Part of a small language model's weights: 15143 steps.
MLP neurons of a small language model. Each row is named by its layer, matrix (up: input weights; down: output weights) and neuron, and shows model dimensions 32-127. Each number is 128 + 32 x the weight over its row's rms, rounded and kept within 0 to 255. Numbers have three digits each.
After each neuron's rows is what it responds to, as a language model described it from the Wikipedia text at the highest values.

L5.up695:129124151154135108144106182096143180166112132109111155106191135106143127084166160161086132085097069142174102128105131146072121135078181116155111130122163133068137160118203132115202174111102134039174104118092149118094142122129130090149093074132110123117116102156166136152152148157130141123
L5.down695:101099146141088134119080081129182088114120109087110150134161146093113084148042082144120134170095139172139103081104142159147116128156147156170188112134164164185167082139179156113160130167076126109141118135139126211109155152097136101095127124074148121121154180135126094086107107129129138065
Responds to: Mid-word single characters

L9.up259:140130074147085173047175068094123133095164155137161077079141067158158141152159164118142174144070101136150097049102141136131134152120140172139142103181197131138153167109147115186150090168089120071172141146155100114141158132137130108121162132076107185131157152209133164147150133108136118154
L9.down259:105121116112122145166082112175103155122124140117152070121132170103156179125085108128136090157115145115147137161157163161107103080109163169145105137136108151182152201162138125112116078152076117129069123116124098157166123107091106087118160188109133121154148103098113151117054100177085059150
Responds to: Final letter, function words

L7.up495:096116172104078069134129038134112154158088191137145135109091118130087119153079116103137129125108125106157103138130155094145104114117086115090121105178121100112166093156154129166064141091114072154165132112109135162105078069167156140146094148184088142148170135120128202158167067160091139160
L7.down495:136145047133121093137149115083131120152090121116153166172165135163132173160088145141124109162106117117141110176146134146119101114097130106166162112179136131113075189126078126106137090175130057144140149153102099109157104093175125147109143114083157141134126104089125079132104156128128058054
Responds to: Single-letter word fragments

L9.up346:148141117055153118100103156074137091131110082139119143067154095110171126192087181065139145143121096165175086108161088156162143131165123184093098142133111093120117101151112140146158130166121117118182129119157151172154149112147132138092112144114110181114101105134173127121175131098140087066
L9.down346:116121075076149135091110147146082113213088119094151117156197093144200157118126108189170180053129145097176124140124093108104124127116090146155142208088135189115159181124152102163127118120108163114103110112113144150120173128088121142099194177133117109212152091138095141155092141134141098155
Responds to: Inflectional suffix letters

L5.up254:107155095161089137126152093086145109145167131149143115102142108130160117078124143168137128073125151037055183101121114147176116155137200141062095167136150144079141129107156118125181079127153125085092191126127125135135146106138105096160145135120084167111113067137058118140185107169117095144
L5.down254:050167159122129152114183124161127115038097138131165123091102148075129157139122078095132155086144141134206151181172133115096151132072139102127168134117108129128121103098112145127149119121104107128125146175144149185094116041144087113126171116122118094170052099124088106169122100146193117106
Responds to: Space after a determiner

L5.up698:087133081139074152122152117148127113154122127098137129101151104086145104124083168125128134140109149137124137127167148159184123115124141106092124180160099070089111149109199126103121138106164169142153104099122088056070105060171135108101105129124103118140119192166184170170118126131163101164
L5.down698:193182143120122095130115095131157124138078137161147096195120128180146168101130130114107151167096128116143104143032138142098079125114122170079106085113126097128087136177101118143138173104159152054071116069119127141110149143127094087180146112144205156110088113153083109068201120157038113167
Responds to: Character-split word continuations

L5.up719:162072185158093068075096100091108143141109108135128109124141095077044135143133166138133151123157146099065134167148159148109110104128128106168092080114153118098119173177165078112043172119129159096094157129137187089124138092129106151194107126102101153129127129112155110124142131142163150139
L5.down719:135131177137126153139078109102164123136117166117067186153138136085134151125185136128148137132122083105091090133096147146098105137170169133130160086207206124064090088142121098090110124135123087115121145166122108140167159130155118096121156140105135086069101158124124033135103133115106151186
Responds to: Mid-word single letters

L7.up169:106091081085197163067080164156109150056181124109208082113167116083097150135103124099110118067162123166124153126127116171115120069129097085144075182140129126113121176118132115091139111170091172149140135087144106135184137147145107184101117113120100177120163137152136041086098156106086107126
L7.down169:145124140121107125140144105177108110161130127162140145131141092126203114103055143127150160122138111118130141162144116135106091067146136105097153114154098116119121105121115084133154119081186150072135169153088127157107149168078121102072211195140108111170122163154102104126090148123080120115
Responds to: Word-final s/y letters

L9.up485:156132108145086139052122153088119134097117145137105195155152161118144106106146092085168107132094072076088161080159093109146097114104138184121102152126120152135076135113113145096096155169109084110105155107119135184198128111113195105067174148163132114173088126122128142155181119193141074125
L9.down485:170108114181147175108136113120190129151143161097126165162073125093165076125108112106099143146184153177151076120112162090142075080131099130140119159130066152121141113104196144111166174174118104099113161152083089103110149110146107135136143092094098137085134124139070099109030102129069100115
Responds to: Word-start after set phrases

L7.up66:163094138140139163116193109161117145154185161111100132089063093120154127167149194190145113111168149118126146091124137128152085138132087088150083139110150126143174128208108198081094167111139129080163176155190110142140124153066157130121131162159155113077142145104097098152116146191117092150
L7.down66:137100092122067109144140099066127102159136087166149081118153118090090168130111139097130152150124089169084134126187142172078114097137157133142075123109128158116124103100134217171111131136121128038128153156107166103154142131065148110150151131201030122153142146176126088173114130141089171127
Responds to: Mid-word single characters

L7.up678:117123121078155107134120125085129143162171174100098173112165138138132141061102092166127116048138106087128117172154180157126142166154135140126162127138120065092086126167150169144184156141130153115133126090099112159140183153097169125160115112090118079084110138147128173105124138131120117061
L7.down678:191152174159123102085137136119130129142081146059111098210138152166080109158150128045072146127106078142168156157063198076104103164133143104167124111150141200168128116136145146066128099161179102147148075140088152114120049099125050162126111135102143135154130167095145101093138156083115126145
Responds to: Mid-word single letters

L9.up717:164132142117169108120097160092118154144072134096117113118060123125146094129172141184104157154101089129133138152137133147133121180088181122156142157092096097087118130197092120169146176062076120118118180094106166163116097138153131129153090086067112148074125136126081142109128112165132132058
L9.down717:116095116141071161141139093163119134153152113148098060175169135120090140137167017139101151124176194105152150140119114150125174126139153145130130130082144114133151115122145119130130075115159088147087174165088149076122139089064187091157138084190092103117145117166095112125106141111184126148
Responds to: Single letters inside split words

L5.up676:084089127152151141086123130138139114125165169094168049092165123103147093072136095133142119106080113135147166091117161144100144135161121140110121105119184163194095151131091160119190153116103114127150130115209088126131114129105130117104142126166103116142117137095186112191135178138130105168
L5.down676:121118187102165082115124073123130149156109158196150192169127156102112103105096152097105157166171116128114118173182125153117140097127132148131087142192096104124111175143132084155075118110143161099147126137137110175190164172158100049084178142149112116134148144158076119117076100092131122127
Responds to: Single-letter word continuations